Weights of a small GPT-style language model, trained from scratch on English Wikipedia.
Size: 10 layers, width 576, 14 heads of 64 (7 for keys and values), MLP 2304 SwiGLU, vocabulary 32000, 92.2M parameters.
Architecture: RMSNorm before each block, untied embeddings.
Training: a variant of Adam for these matrices, 1007M tokens, 7683 steps.
MLP neurons of a small language model. Each row is named by its layer, matrix (gate and up: input weights; down: output weights) and neuron, and shows model dimensions 240-335. Each number is 128 + 32 x the weight over its row's rms, rounded and kept within 0 to 255. A neuron's up and down rows have the sign that makes its largest values positive.
After each neuron's rows, "fires before" lists the tokens most often just after its 100 highest values on Wikipedia text that the model never trained on.

L7.gate1270 [123 145 124 219 179 106 110 158 134 129 202 152 123 133 139  66 135 181 100 145 136 173  92  58 132 136 195 155 172 127 119 107 160  99 103 146 130 114  97  99 136 106 197 150 137 145  72 111 135  95 131 119 108 100 145 123 151 183 121 166 155 114  56 138 117 152  79 141 162  68 146 149  96 154 165 135  47 126  55 124  82 144 158 140 189 180 138 139 112  90 152 115 102 134 135 142]
L7.up1270 [100 117 154 111 136 189 121 127 166 110 172  95 160 166 124 119 154 147 192 153 100  96  74 176 136 115 200 171 107 103  82 181 167 199 186 188 150 120 165 107  68 117 114 159 162 161 110 136 158 117 124 112 103 133  95 138  92 147 173 157  77 120 109  77  88  69 106 146 154 141 105 218 111 187  98 114 123 162 108 135  99 139 119 102 152 110 139  82 135 152 143 109  85 117 109 178]
L7.down1270 [216 144 159  91 103  99 134 192 168 113 127 103 169 145  94  88  66 175  67 191  52 102 119 146 167 131  89 175 126 173 104 134  55 160 101 162 128 188 155 137 128 129 117  68 153 122 134 141 107 115 109 155 108 131 157 122 118  76 171 146 109  77  89  90 205  64 167 189 133 111 147  93 146  92 121 131 159  89 182 113 148 110 143 147 157 145 120 138 155 157 147 116 125 122 165 105]
fires before: "\n", " is"

L7.gate1379 [105 146 113  90  91 115 149 170  96 146  95  82 108 173  90 132 118 140 119  86 161 100 150 137 143 130  97 169  82 120 119 187 112  97  69 134 150 172 116 215  84 198 134  63  72 100 101 124 173 106  98  93 153 137  62 166 188 168  85 122 103 110 140  85  91 119 106 173 119  94 138  43 160 175  65 122 112  88 103 136 139  68 140 119 128  74 144 162  96  60 128 115 105 128 122 139]
L7.up1379 [134 113 134 131 143  90 148 126 127 145  72 163 108 126 143  90 109 124 101 115 166   3 139 178 124  96  88 171 135  83  68 107  24 192 111 156 109 157  87 117 154  97 139 113 123  87 120 128 170 105 149  68 190 126 136 194 128 122 109  81 113  79 137 176 165 106 130 105 120  79 162 146 128 123 134 114 157 169  86  84 115 111 102  99 153 163 116  74 103 113 118 136 184 119  82 116]
L7.down1379 [ 35 175 115  95 163 106 170 148 140 181 175  95 138 111 100 120 133 116 158 135 131 105 123 126 194 112 128  96 161 181 118 166 149  69 144 109 144  83 208 142  90 168  98 122  80  83 114  84 169  95  76 143  98 193  85 183 156 147 106 180 193 113  70 123  65 128 227 156 155 158  99 176 165 155  66 166 107 114 168 119 134 119  80 140 142  78 156 222 126 133 154 156 128 164 142 170]
fires before: " |", "|---|", " (", " rebounds", "|"

L7.gate493 [122  40 133 141 116  29 138 141 131 110 103 138 205 139  79 145 135 122 136 198 146 131 126 107 144 152 152 124 136  98 163 107 113 140  86 121 180 176 159  87 153 154 117 129 140 174 122  91 217 166 154  95  88 122 122 129 164 128  97 139 149 164 157 146 111  67  70 110 128 116 110 152  70  67 117 115 138 157  91 108 133 103 115 175  60  91 128 133 125 125 132 162 138 141  86 128]
L7.up493 [116  86 129 117 129 130 154 174 125 118 134  78 124 166  92 168 104 175  89 145  96  89 108 112 100 150 122 103 160  78 158 132 133  50  85 113 127 133 187 105 104 185 141  95 183  74  92 119 104 166 119 146 120 141 124 126 152 135  79 147 146 132  97 150  58 108 103 146 125 196 114  88 105 127 102 125 123  81 155 111 146 114 147 135 113 103 150 150 159 129 110 118 106 100  90  85]
L7.down493 [180 128  94 129 143 172 155  68  63 134  85 136 114 194 143 100 148 142 163 156 109 116 102 114  64 133 112 114 117 180 103  82 101 119 104 132 128 146  97 117 171 184 115 134 115 101 150 123 127 101 120 109 167 190 159 119 149 117  95 116 134 143 134  60  77  90 139 134  97 137 136  93 135 143 134 120  69 155 174 178  96 148 135 140  93 114 152 111 118 165 114 115 121 111 110  96]
fires before: " |", "th", ";", "-"

L4.gate2062 [ 67 166 163 152 147 113 130 144 110 171 102 122 103  98 164 150 121 100 146 121 135  93 167 155 121  94 125  92  84 107  77 108 180 175 147 139  85 127 132  92 134 114 136 147 174 101 152 146 157 130 171 129 149 109 135 146 105 131  88  73 159 147 122 174 158 116 100  27 137 174  91 124 157 128 156 114 188 153  94 172 105 122 136 114  89 118 156 182  97 174 135  91 181  69 160 120]
L4.up2062 [118 137 151 129 139 146 130 125 135 177 187 155  99 136  82 208 115 146 142 104 109 131 123 112 147 125  87 157 151  95 128  96 122 128 136  89 146 148  82 178 137 135 104 171  92 115 148 165 137 126  73 119 120 132 141 158 147 123 120 116 182 128 139 111 165  96 127 141 137  79 125  80  89 125 184 130 170 118 165  89 192 105 117 102 179 140 125  97  96 181 138 176 124 140  62 157]
L4.down2062 [ 98  81 135 121 105 138 119 127 156 107 120  84 110 105 173 120 167 139 141 130 194 151  66 141 125 108 162  81 112 120 120  86 100 126 199  73 139  97 187  98  96 135 157 184 167 177 121  28 128  57 151 147 170 169  94 128 144 161  98 136  74  80 163  98  58  61 130 143 183 176 119 110 152 148 153 187 101  86 122 144 115  97 175 151  68 140 151 137 128 124 103 140  48 144 143 168]
fires before: ",", "\n", " ("

L4.gate1052 [144 113 148 158 144 129 108 179 116 136 121 118 110  84 126 183 137 140 136 143 118 133 125 106  69 116 174 126 145 163 104  96 158 160 136 143 158 145 150 136  74 121 110 169  66 151 116 174 148 123 129  61  96 138 180 127 115  88 123 168 109 135 155 138 115 126 137 137 140 105 133 148 130  72 189 150 115 112 172 168 151  39 123 139 122  90 152 145 103 102 163 193 139 142 205  94]
L4.up1052 [ 87 140  89 145  94  95 148 135 125 159  91 173 169 113 136 108 138 172 107 101 129  95  80 153  89 142 132 108 147 176 135 158  81 136 116 123 109  78  86 137  75 158 140 116 137  80 177  56  97 114 117 133 102 169 164 161 176 107 164 158 137 106 158 125  83 123 126 137 121  86 190 113 103 123  86 142 144 197 172 147 139 121 123  82 127 115 113 178 100 148 184 143 122  65 128 156]
L4.down1052 [252 125 147  70 102 121  72 105 130  88 161  94  85 105  91 114  94 113  69 125  81 173 164 105 169 153 145 166  80  62  92 131 108 122 145 159 150 132 130 115 127 122 161 138 170 130 126 140 153  97 140  89 107 115 103 108  68 148  76 143 166 182 126  87 167 189 148 107  65 135 115 106 171  74 189 130 136 159 118 109 145 137 111 168 146 157 165 141 126 122 146  83  90 189 191 102]
fires before: "\n", "|", " ", " the"

L7.gate1104 [118  98 144 139 199 143 144 152  98 101 128  98  90 111 129 147 167 139 140 177 112 119 145 135 136 154  79 131 148 130 114  97 141 166 161  91 142 144 132 107  54 153 116 127  92  96  88 156 141  71 182 103 158 161 167 114 133 156 106 131 179  98 165 142 108  63 156 129 192 174  91 114 126 132 125 101 191  73 163  48 130  84  92 125  88 118 144 137 183  66 166  95  82 146 167 151]
L7.up1104 [146  95 143 120 189 125 101 168 147  84  72 133 114 161 131  73  97 176 180 119  87 116 183 176 123 157  64  96 113 120 134  79 112 163 175 175 137 156 116 160 101 117 149  74 142 110  79 121 181  87 197 101 156 154 113 138 150 131 118 131 157  66 148 155 185 131  99 174 184 168 103 124 159 147  86 144  94 154 154  84 190 138 135 139  96 123 154 119 143 145  61  95 129  52 128 142]
L7.down1104 [ 33 107 146  67 116 205 136 113 146 163 159 177 151 118 109 159  75 110 121 152 146 133 161 110 122 146 161 143 131 135 104 146  97  97 155 118  86 145  96  95 134 121  94 117 153 128 214  79 160 176 115  55 109 161 105  53 131 121  50 133 152 185 118 155 140 172 155 170 104  97 110 208 160 121  68 155 108 162 117 151 165  98  89 130 169 107 135 116 113 166  86 169 115 103 161 158]
fires before: " |", " a", " an", "e", "ce"

L4.gate436 [108 122 109 159 104  92 130 170 167 139 146 130 148 114 106 123 162 179 177 173 121 108 131 142 157  65 122 162 116 171  53 141 145 209 154 138 131 182  79 163  78  53 137  74 147 168 122 136 138 150 132 133 172 102 113 134 168 107 192 169 128 166 104 108 130 123 168  92 139 151 106 143 154 143 103 168 134  89 123  93 123 125 125  68  73 188 145 189 122 167  98 155  59 154 190 149]
L4.up436 [115 113  78 118 155  93 136 133 132 110  79 189 160 121 101 113 161  86 140 155 183 133 121 186  90  82  59 129 106 155  79 150 155 164 104 127 113 175 101 125 130 165  85  77 104 132 163 145 134 155 119  97 126  86 177 163 138 113 193 144  59 147 111 146 139 170 130 144 119 155  73 136 112 154 158 122  93 172 118  77 103 105  88  87  78 133 140  49 109 120 128 117  60 139 123 106]
L4.down436 [245  75 101 168 127 178 126 112 167  96 130 132 158 145 146 102 138  96  89 108 172 172 135 167 102 127  74 150 136 129 101  85 203 147 108 181 161  67 125  94  90 130 106 150  95 146 132  84 140 121 181 117 157 132 105 126 110 169 139  88  91  86 147 146 159 129  93 173 116 140  97 109 123 102 147 161  92 207 135 122 119 130 149  84 103 110  80 150 139 100 120 112 127 107 228 104]
fires before: "\n", "|"

L4.gate1283 [121 173 116 103 150  98 157 154 141 121 106 104 163 101 153 114 141 118 187 169  78 118 180 131  57 113 114 145 114  78 145 151 146 136 122  83 131 154 139 207  81 120 202 146 155 136 145 166 111  75  72 137 112 127  92 137 177 121 139 184 147 137  91 108 127 101 140 133 165 147  62 164 145 143 142  95 156 140 134  87  94 128 116 157  79 184 111  74 133  84 146 161 109 123 143  96]
L4.up1283 [115 130  83 118  72 123 145 159  81 116 118  93 149 110  83 160 128  83 150 178 136 102  83 108 136 144 107 155 136 207 155 125 124 132 130 113 140 124 147 139 185 145  97 140 149 157  48 115 177 127 137 144 151 115 129 131 165 112 160 178 147 118 153 144 127 110 158 103 115 124 101 172 170 174 136 137 140 236 160  75 157 172 130  96 150 144 161 129  81 130 160 190 119 115 132 117]
L4.down1283 [180 134 153 113  95 119 140 161 163 123 143 141 145 137 144 164 122 127  82 151 156 129  86 109  88 155 136  35 126 150  34 134 131 141 103 135 122 104 148  74 149 124 123 131 105 157  93 133 100 128 197 128  99 100 150  82 144 130 151  82  92 106 115 146 118 118 104 111 126 179 164 192 153 157 146 105  99 111 148 141 170 176  96 108 138 113 137 140  86 158 151 197  95 140 220 118]
fires before: "\n", "|", "-"

L7.gate746 [124 159 141 193 129 137 170 164 185 160 120 171 108 139 149 182 148  99 149 117 112 135 131 165  69 160 146 172 109  94 120  99 131 177 129 134 104 145 142 123 108 158 134 112  99  87 135 150 169 130 123  90  59  64 154 128 167 182 135 107 126 190 132 131 159 136 157 155 192 139 126 128  74 185 124 143 137 135 140 111 156 109 168 158 150 135 121 222 125 141 163 102  81 116 101 121]
L7.up746 [176  87 128  62 177 143 178 121 164 117 157  83  64 222  93 152  84 119 131 112 104  83 157 156 135  94 101  94 149  78 135 155 150 103 122 160 159 152 150 161 134 159 157 140 197 124  58 134 155 138 137  95 171  92  95 146 125 160 114 110 122 160 111 153 131  86 137 183 126 132 108 157 107 180 172 127 161 116  99  60 187 121  75 189 122 129 113  55 126 198 111 115 153 132 132 170]
L7.down746 [ 59 136 119  95 161 118 143 121  91  77 149 139 167  82 144 126  94 128 133 158 137 137 114 150 151 110 107 110 126 107 147 196  95 120 115 112 175 138 188 149 175  67 170 146 141 129 176  92 130 152 129 143 142 157 139  98 105  86  90 120 120 175 197 131  97 142 169  83 116 118  77  64  84  96  82 141  80 121 150 135 119 137 115 181  96 136 101  95  70 172 139 105  86 135 172 115]
fires before: " |", ";", " 38", " 20"

L7.gate824 [123 119  98 101 183  48 121 102 159 171 106 132 140  55 119 116 118 151 125 131 131 113 119 149 102  83 123  63 115 108 162 142 176 115 125  84  68  75  99 149 138 187 177 143 109  71 110 165 171 135 109 165  93 108 110 163 166 103 133 168 150 199  67 132 154 141 171 127  98 118  84  93 129 135 136 145 106  84 113 139  96 125 106 138 107 113  99 102 144 153 146 120 121 107 136  38]
L7.up824 [124 120 175  95  73 117 148 152 104  79 120 138 149 137 136  65 119  88 126  32  76 165 108  88 103 178 175 148  94  97 155  98 134 126 113 120 133 112 135 130 159 225 134  93 102  83 149 191 140  97  95 133 109 117 139 121 132 109 141 133 101 136  88 162  75  92  72 114 118 120  91 100 131 114 125 148 159 200 135  43 108 132 149  94 163  83 131 118 104 128 140  81 131 129  69  66]
L7.down824 [192  98 132 196 116 123 136  82  86  92 118 134 135 119  92 152 219 117 128 200 121 130 102 140 187  80 144  80  81 105 137 130 189 161 124 150 134 142 136 139 109  83 142 149 174 131 160 141 145 126 190 111  81 128  78 135  70 145 118 150 130 130 132 114 128 155 110 171 109 145 126 163 162 104 102  81 165  94 196 123 140 131 163 146 149 129 133 131 130 115 153  90 120 166 152 170]
fires before: " |", " the", ";", "NG", " Division"

L7.gate1869 [181 124  98 104 144 145 123  80 133 174 128 175  74 130 162 149 132  83 122 137  96 104 137 168 138  96 116 101 173 201 125 173 123 138 152  80  90  95  59 107 212 128 116  80 110 122  87 134  61  88  97 129 153 117 189  48 121 148 133  99 146  55 182 113 123 124 209 138 127  91 125 158 155 144 178 135 143  99  81  82 105  60 135 125 116  85  72 138  57  70 136 126 146 119 142 174]
L7.up1869 [115 172 193 123 175 103 150 131  92 100 118  87 127 113 136 128 118  78  92 105 108 192 146 103 145 138 155 176 125 125 166 125  87 116  97 122 123 195 104  95 125 163  86  80  79 182 104 118 117 152 118 175  96  99 102 129 123 147  83 141 123 155 146 113 106 166  91 129  75 111  85 139  88 132 229 141  43 122 158 140  97 107  88 185 142  70 180 148  95 101 159 133 126  91  61  63]
L7.down1869 [ 77  73 106 129 190 116 137 110 149  73  46 171 137 163  81 209 166  83 145 131 178 144 126 159 144 104  99 102  84  71 151 137 112 177 160 113 133 112 135  91 102  63 148 141 116 158  85 110 175 174 139 165 134  90 172 108 112 146 164  57 142 138 148 136 102 142 145 115 119 144  62 144 123 127 107  96 168 161 158 101 121 175 118 126 109 143 113  99 134  94 136 177 102  98  79 143]
fires before: " |", " "

L7.gate1978 [118 102 156 153 132  98 136 165 205 101  88  92 124 159 189 119 123 111 148 143 141 136 112 177 146 131 116 108 159  54 114 158 110 148  99 124 141 154 138 105 126 135 133 202 144 161 108 121 173 116 105 150  88 103 155  73 134 131 210  97 160  65 101 148 156 109 172 131 160  86 128  94 155  72 136 119 127  86 185 122 140 100 139 116 166 176 169 192 143 163 107 182 188 176 122 163]
L7.up1978 [109 127 143 123 182  98 146 110 128 161 141 112 147  98 149 144 120  77 140 181 105 134 140 135 148 128 117  67 147 105 160  99 156 133 152 143 152  92 133 187 139 145 123 189 106  49 149 133 103 151  95 189 102 159 136 130 136 165 134 140 124 123  63 207 180  75 172  67 114 107 121  83 149 125 158  59 114  98 145  99 104 115 144 154 102 137  98 138 213 150 143 100 133 124 175 145]
L7.down1978 [176 163 123 128 102 117 112 144  94 211  88 116 125 142 155 113 133  98 122 146 127 149 123 128 197 103  88  71  79  93  94 119 102 168 137 137  75 157 168 164 100 148 125 143 130 103 125 136 147 111 147 125  82 116 156 115 167  99 130  56 155 188 126 121 137 115 178 109 142 114 189 132 104 131 151 125 123  97 164  89 236 158 201 103 132  99 171 119  93 158 178 112 103 143 100 137]
fires before: "s"

L4.gate374 [104 169  74 142 110 174 111 147 116 165 112  75 122 148 142  90 176 135  97 118 144 102  90 156 126 126 175 164 157 120 146 115 118 115 156 141 122 102  86 140  92 142 126 164 125 171 110 133  36 101 152 153 136  78 129 112 114  83  92 100 192  88 131 137 125 189 192 132 159 104 131 136 156  59 171 145 152  64 104 130 133  95  77 138 138 116  78 174 186 127 126  91 124 178 163  90]
L4.up374 [111 141  89 120  91 125  75  92  99 182  74 137 123  99 160  52  78 156 109 119 169 126 163 112 163 180 122 105 114 116 142 140 129 144 151 143 113 137 109 133  69 100 187 170 123 187 118  74  98 141 131 105 127 107 141 133 117 118 151  95 136 127  73 120 134 197 135 136 125 122 129  91 153 136 126 128 117 117 126 108 114 119 113 101  88 127 166 158 189 101 175 175 132 191 149 136]
L4.down374 [ 51 127 161 161 133 139 131 117 114 169 156 106 131 156 114  94 122 114 150 140 173 133 115 159  64 133 144 162 127  98 123 133 152 166 166 202  98  77  91 108  76 111 192 180 136 121  50 156  94 121 124 177 120 121 152 166 151 104 118 177 139 136  73 159 154  83 134 122 117  87 169 140  83 155 133 100 121 158 100 153 180 188 136 152 163 175 132 103 106 150 116 150  88 119  69 134]
fires before: " |", "."

L4.gate1397 [119 115 104 127 145 124 205 147 101 128 132 113  93 132 109 122 128 100 139 134 136  75 146 148  69 162 137 152 143  57 119 125  91 148 130  90 154 133 176 156 105 138 131 139  85 139  77 138  47  46 126  85 104  88 132 133 121 112  93 128 155 138 137 135 117 103 109 117 123 113  96 166 105 196 155 150 182 126 108 100 138  80 107 178 147 176  48 165 199 157 151 114  61 135 111 144]
L4.up1397 [124 136 109 159  98 130 184  86 129  75 138 149 138 122  88  89 110 107  66  97 111 137 112 151 162 131 127 155 115 115 101 136 124 122 114  74  67 120 149 110 140 129  93 126 117 152 181 122 112  91 103 114  92  97 167 173 150 121 139 152 133 136  65 121 107 139  68 155  80  98 187 170 195 166 102  89 119  81 123 158 124 122  98 127 146 186  88  86 118 115 175 127  84 169 136  99]
L4.down1397 [174  90 100 169 146 136 196  73 135 138 133 109 130 152  94 108 134 127  67 130  69 167 101  96 219 130 113 120 125 228 124 163 192  75 146 152  99 138  79  86 101  93 127  88 130 111 170  69 136 130 177  98 185 145 171 120  47  82 138 102 106 209  99 141 158 130 148 120 117 120 119 128 197 172 124 130  87 111 140 151  83 123 132 130  74 160 103  30  88 136 123 117 148 159  92  49]
fires before: " |", "|", "N"

L7.gate1254 [146 106 172 144 108 149  75 138 145 156 119 130 129 142 126 157 122 101 118 153 112 158 136  93 163 128 108 191 148  83 125 181 149 128 104 149 124 169 164 132 105 106 168 155  70 184  97  91 133 157 179  90 152 133  93 179 141 136 201 115 141 130 137 106 123 163 143  87 137  83 141 167 125 203  98 140 109 157  90  80 139  87 132 137 198 112  62 100 123 106 177 135  44 141 114 140]
L7.up1254 [143  93 130  63  93 134 118 145 168 114 113 144 126 142 150 138 128 119 162 136 144 155 110 129 107 165  76 153 116  93  97 167 136 143 128 174 197 109 170 161 132 117 121 135 139 161  62 145 133  63 131 117 140 143  96 133 130  90 166 140 137 122 114 180  88 123 126 116 133 132 112 104  90 173 130 128  95 171 127 182 142 130 135 101 137  95  86 165 190 151  93 173  91 137 111  99]
L7.down1254 [137 133 151  98 153 186 149  70 123 146 167 116 124 144 114 130 127 120 108 169 107 139 128 163  96 163  97 186 171 138  56  78 141  94 120 164 178 160 154 141 131 103  90 185 128 123 136 143 154 108  91 113 141 196 119  94 158 144 122  45 124  95 130 138  97  94 142 133 127 133 176 189 135 110 120  89  97 129 136 124  98 170 125 175 132 110 162 141  79 112 176 128 136  86 148 146]
fires before: "\n"

L7.gate1180 [120 137 168 147 172 155 154  98 180 165 117 137 162 160 107 123 176  91 136 186 126  88 105 173 125 171 174  99 118 177 102 132  73 100 104 153 129 162 117 139 166 143 124 167  98 123  88 145 121 134 108 108 116 150 198 100 123 106 149  93 111 142 206 111 151 125 144  82 134 105 144 170 116 119 182 153 121 104 156 155  52  65 106  54 160 101 135 152  87 110  95 154  86 130 148  82]
L7.up1180 [126 175 138 105 166 114 114 133 153 161 100 101  48 166  44  86 118 110 145 115 127 137 136 138 115 129  60 127 140  99  94 118 115 101  83 118 103 119 105  95 122 128 115 131 114  45  55  85 156 122 102  96 110 131 116 151 149  76 121 129 169  91 102 132 129 112 105 103  69  94 136 116  55 167 150 103 165 111 149  84 154  79 146 147 136 150 105 171 110 115 110 157  99  57 140 119]
L7.down1180 [ 96 102 190 138 172 173 134  65 176 183 184  53 118 135 133 100  96 110 161 122  96 116 132 189 103 146 113  95 179  69 115 105 116 136  76 127 107 149 138 144  86 133 128 165 102  84 140  81 107 114 145 117  66 170 140 133 143 136 184 121 171 113 110 168 158  81 118 151  89 127 141 148 144 190 148 128 220 138 195  88 135  96 178 162 140 174 156  95 150 125  75 123  80 167 137  75]
fires before: "s", " century", "th", " 1970"

L4.gate1763 [ 88 165 140 139 164 121 128  62 112 172 114 138 121 150  83 138 153 112 178 149 180 190 160 171 101 140 128 177 114 140 150  93 115 136 107 177 176 176 108 145 132 105 159 144 145 110 122 172  71 133 192 136  84 133 118 126  82 143 136 150 143 155 135 162 101 171 149  99 169  57  82 200 137 130 134  91  94 145 106 171  90 154 166 124 182  82 153 151 134 140 143 126 144 196 107 133]
L4.up1763 [137 142 113  91 156 115  66 131 109 109 115  99  87 153 120 127 174 120 178 124 160 105 171 129 128 127 130 190 145 143 109 145 121 178 184 180 144 133  68 153  77 118 143 155 158 142 139 162 100 163 173 144 157 152 134 156 115  83 104 123 157 129 141 127 156 122 155  83 111 133 147 162 105 130 129  88  63 159 156 136 178 128 153 163 180 109 159 140 100 162  82 153  97 141 153 142]
L4.down1763 [119 120 149 105 148  95 122 169 148  34 106 133 107 138 101 126 162 166  90 139 110  99  88  61 149  97 155 138 111 144 113 171 166 143 173 119 138 145 122 135 109  94 119 118 160 167 103  71 113 217 116 110 188 139 164 163 143  76 139 135  94 140 203 152 154 133 100 112 125 134 207 106 160 109 144 115 160 160 131  92 151 130 143 178 134 142 154  83 131 141  89 126 130  96 110 138]
fires before: ")", ".", "}", "'", "}}", "l"

L7.gate2170 [ 74 111 123 130 148  64 120 106 120 195 140 169 127 126  80 168 123 141 111  84  81  88 134 129  83 164  91 176 112 103 154 127 114 124 174 109  58 110 163  88 148 143 127  75  57 142  82  73 148 123 137 149  80 163 141 128 190 110  78 186 205 107 142 120 138 105 120  92 128 120 105  79 165 118 114 106 169 111  99  45 154 169 156 119 112 116 123 135 183 153 150  44  64 133 150 167]
L7.up2170 [156 144 164 132 124 171 112 143  97 146 147 179 139 147 188 132 158 118 163 117 100 128 143  71 119 192  95 108  61 139 147 113 117 141 119 158 153  99 140 142 192 195 147 132 194 155 187  93 166 114 168 101 123 177 141 123  97 169 172 120 147 126  71 136 162 129 140  99  82 134 110 109 126 198 149 124 211 169 166 110 145 128 132 137 106 147 116 107 123 161  59 111  98  45 154 146]
L7.down2170 [135 173 122  85 199 140 138 149 148 123 176 122 113 178  60 174 149 195 106  99 138 151  92 177 215  63 162 105 174 117 132 123 154  91 166 161 104 126 140  76  95 152  50 105  54 100 137  98 141 107 134 141 120  51 118 126 184 130 196 147 152 116 142  67 119  80 147 103  90 177  97 170 140  98 132 174 125 189 120 169 156 216 115  92 130 115 152 148 142  99 122 150 117 171 117 142]
fires before: "'", " |", "."

L7.gate906 [ 73 161 138 176 120 112 166 142 123 129 177 138 113 113 155 143  91 150 163  71 107 107 184 186 160 148 137 143 176 123 159  94  73  84 110  88  99 101  94 107  81 116  84 108 177 139 177 101 151 123  84 153 117  85 172 128 180 107 142 128 120 130 148 160 125 121 159 104  97 142  77 122 180 162 155 129 149 107 130 170 137 130 152 123  97 192 163 131  47 110  78 137  90 202 105 191]
L7.up906 [154 148  49 194  73 121 144 170  67 108 178 118 166 132 103  88 170  93 105 129 129 126 178 113 166 101  78 106 139  99 165  78  98 163 112 105 131 102 118  85 105 187  95 150 130 106  72  59 160 131  99 121 108 135 152 178 100 114 143 155 184  77 157 134 133 135 166 144 107  89 190   7 169 136 119 119  91 142 195 139 162 154  79 101 181 137 121  64 108 185  92 177 126 127  47 173]
L7.down906 [130 150 111 102 140 119  93 146 145 141 130 142 188 155 147 196 147  97 103 111  95 172 129 103 110 158 163 124 207  66 107 184 133 154 118  80 107 163 124 158 152 105 108  98 142 126 120 131 137 151 166 151 144 139  88 130  91  95  54  36 125 108 172 137 163  85 187 129 107 159 149 173 131 124 147  77  93 138  93 161 112  72 162 149 114 169 178 203 180  88  79  96 146 143 107  81]
fires before: "s"

L7.gate862 [116 166 112 110 176 154 156 157 101 142 115 185  86 149  95 162  91 148 103 192 172 109 148  81 145 124  96 155 139 104 113 167  94 132 111 137 103  91 116 110  49  65 132 114 111 143 160 191 115 150 147 109 115  86  98 138 176 125 138 113 132 115 118 169  92 148 148 226 196 138 132 102 150 192 128 116  99 124 115  56 107 135  97 146 131 202  95 126  85 131 155 103 139 192 148 126]
L7.up862 [135 101 145 113 115 122 163  93 123  52 147 147 135 106 110 113  92 113 128 119  83 160 120 133  94 115  80 138 104  77  91 126 121 106 115  82 139 130 150  95 107 179 141 138  94 114 146 158 152 118 118 141 110 182  98 111 153 129 109 137 116 144  76  84 136 146 103 162 181 191 141 139  95 107  62 152 119  96 119 120 161 127 141 131 153 173 146 148 123 131 131  74 164 166 140  29]
L7.down862 [114 169 159 119 131 133 139 140 128 144 147 132 102 180 147 154 162 173 121 170 127 161 130 160 117 143 102 134  80  79 162 104 155 126 131 126 115 131 160 110 150 121 136 148 113 139 165  96  90 109 165 173  96 129 131 121 174 123  99 107 113 138 112 101 109 166 168 137 105 135 130 156 203 124 106 168 139 108  78  59  94 131 153 115 125 139 141 120  96 134 145 167 165  98  87 104]
fires before: " |", ")", ";", " 0", "."

L7.gate1983 [128  93 117 111 132 123 129 170  82 153 138 128 122 171 127 147 116 157 181 110 108 126 138  52  68 126 142 126 131 111 111 138 143 107 104 115 150 147 120 144 127 140 187  90 137 139 179 110 121  56 123 155 129 156 108 105 189 122  63  98 148 150 139 117 127 109 108 138  68 196 150 134  99 137 169 126 148 109 135 149  96  83 104 122  89 103  65 133 148 102 145 113 204 144 200 146]
L7.up1983 [161 116 148 219 142 148 126 130 206  74 149 133 105 137  85 109 192 122 117 135 141 192 134 147  95 130 135 132 140 128 142 158 174 114 106 179 125 127 179 124 127 112  90 131  90  92  42  70 155 103 182 162 165 150 128 103 145 115 117 127 114 132 124 161  87 126  95 133 102 154 110 122 107  90 139 128 207 148 149 100 122 190 169 109 173 156  95 111  98 150 138  84 113 154 147 127]
L7.down1983 [ 93 130 161 117 159 148 149  83 118 169  64 184 176 115 111 109 123 176 160 123 148  91 176 191  89  88 151 158 189 118 133 110 116 125 143  70  84  74 116 125 112 155  96 141 164 182 165 144 115 120  89 140 105  94 183 144 139 122  74  97 142 116 132 124 149 129 180 123 130  79  68 143 171 121  69 133 124 120  85 167 128 167 109 124  78 154 134 142 159  97 113  38 134 123 143 145]
fires before: " |", ":"

L4.gate203 [161  59 156 151 115  74 115  82 108 110  74 117 139  80 107 126 139 124 122 118 119 132 120 106 136 103 150 140  77 179 140 194 136 166 161 140  93 131 153 100  41 144 140 142 144  95 147 122 113  82 143 147 177 146 122 147  98 135 140 140 121 125 104 162 108 111 140 131 139 124 120 163 128 126  76 154 166 115 162 121 115 131 164  92 130 150 135 117 119 104  75 182 117 122 151 124]
L4.up203 [143 112 119 188 130 157 187 123 126 108 187 127  93 145 130 120 127 205 147 133 108 184 101 116 179 116 153 161 103 102 109 103 131 145 127 141  62  96 126 168 143 118  68  92 127 138 172 107 129 153 136 121 161 157  92  79 126 134 148 157 106 162  76 137 137 175 151  81  86  68 125 100 121 117 105 157 106 148  95  99 191 121 173 143 140 128  97 116  95 111  99 162 142 149 218 171]
L4.down203 [107  78 123 154  89 135  98 102 140 113  43 118 172 105 139 139 160  77  57 146 147 111 134 144 147 140 130 115 130 147 129 155 107  62 167 102 119 155 179 182 120 125 208 185 126 138 100 147 126  97 146 150 168  98 133 150 147 155 176  83 122  91 143 138  99  96 126 181 136 161 119 143  89 138 120  95  79  81 147 161  72 165 125 119 138 143 133 119 146 128 105  89 117 113 183  91]
fires before: "\n", ":", ",", ";", " |"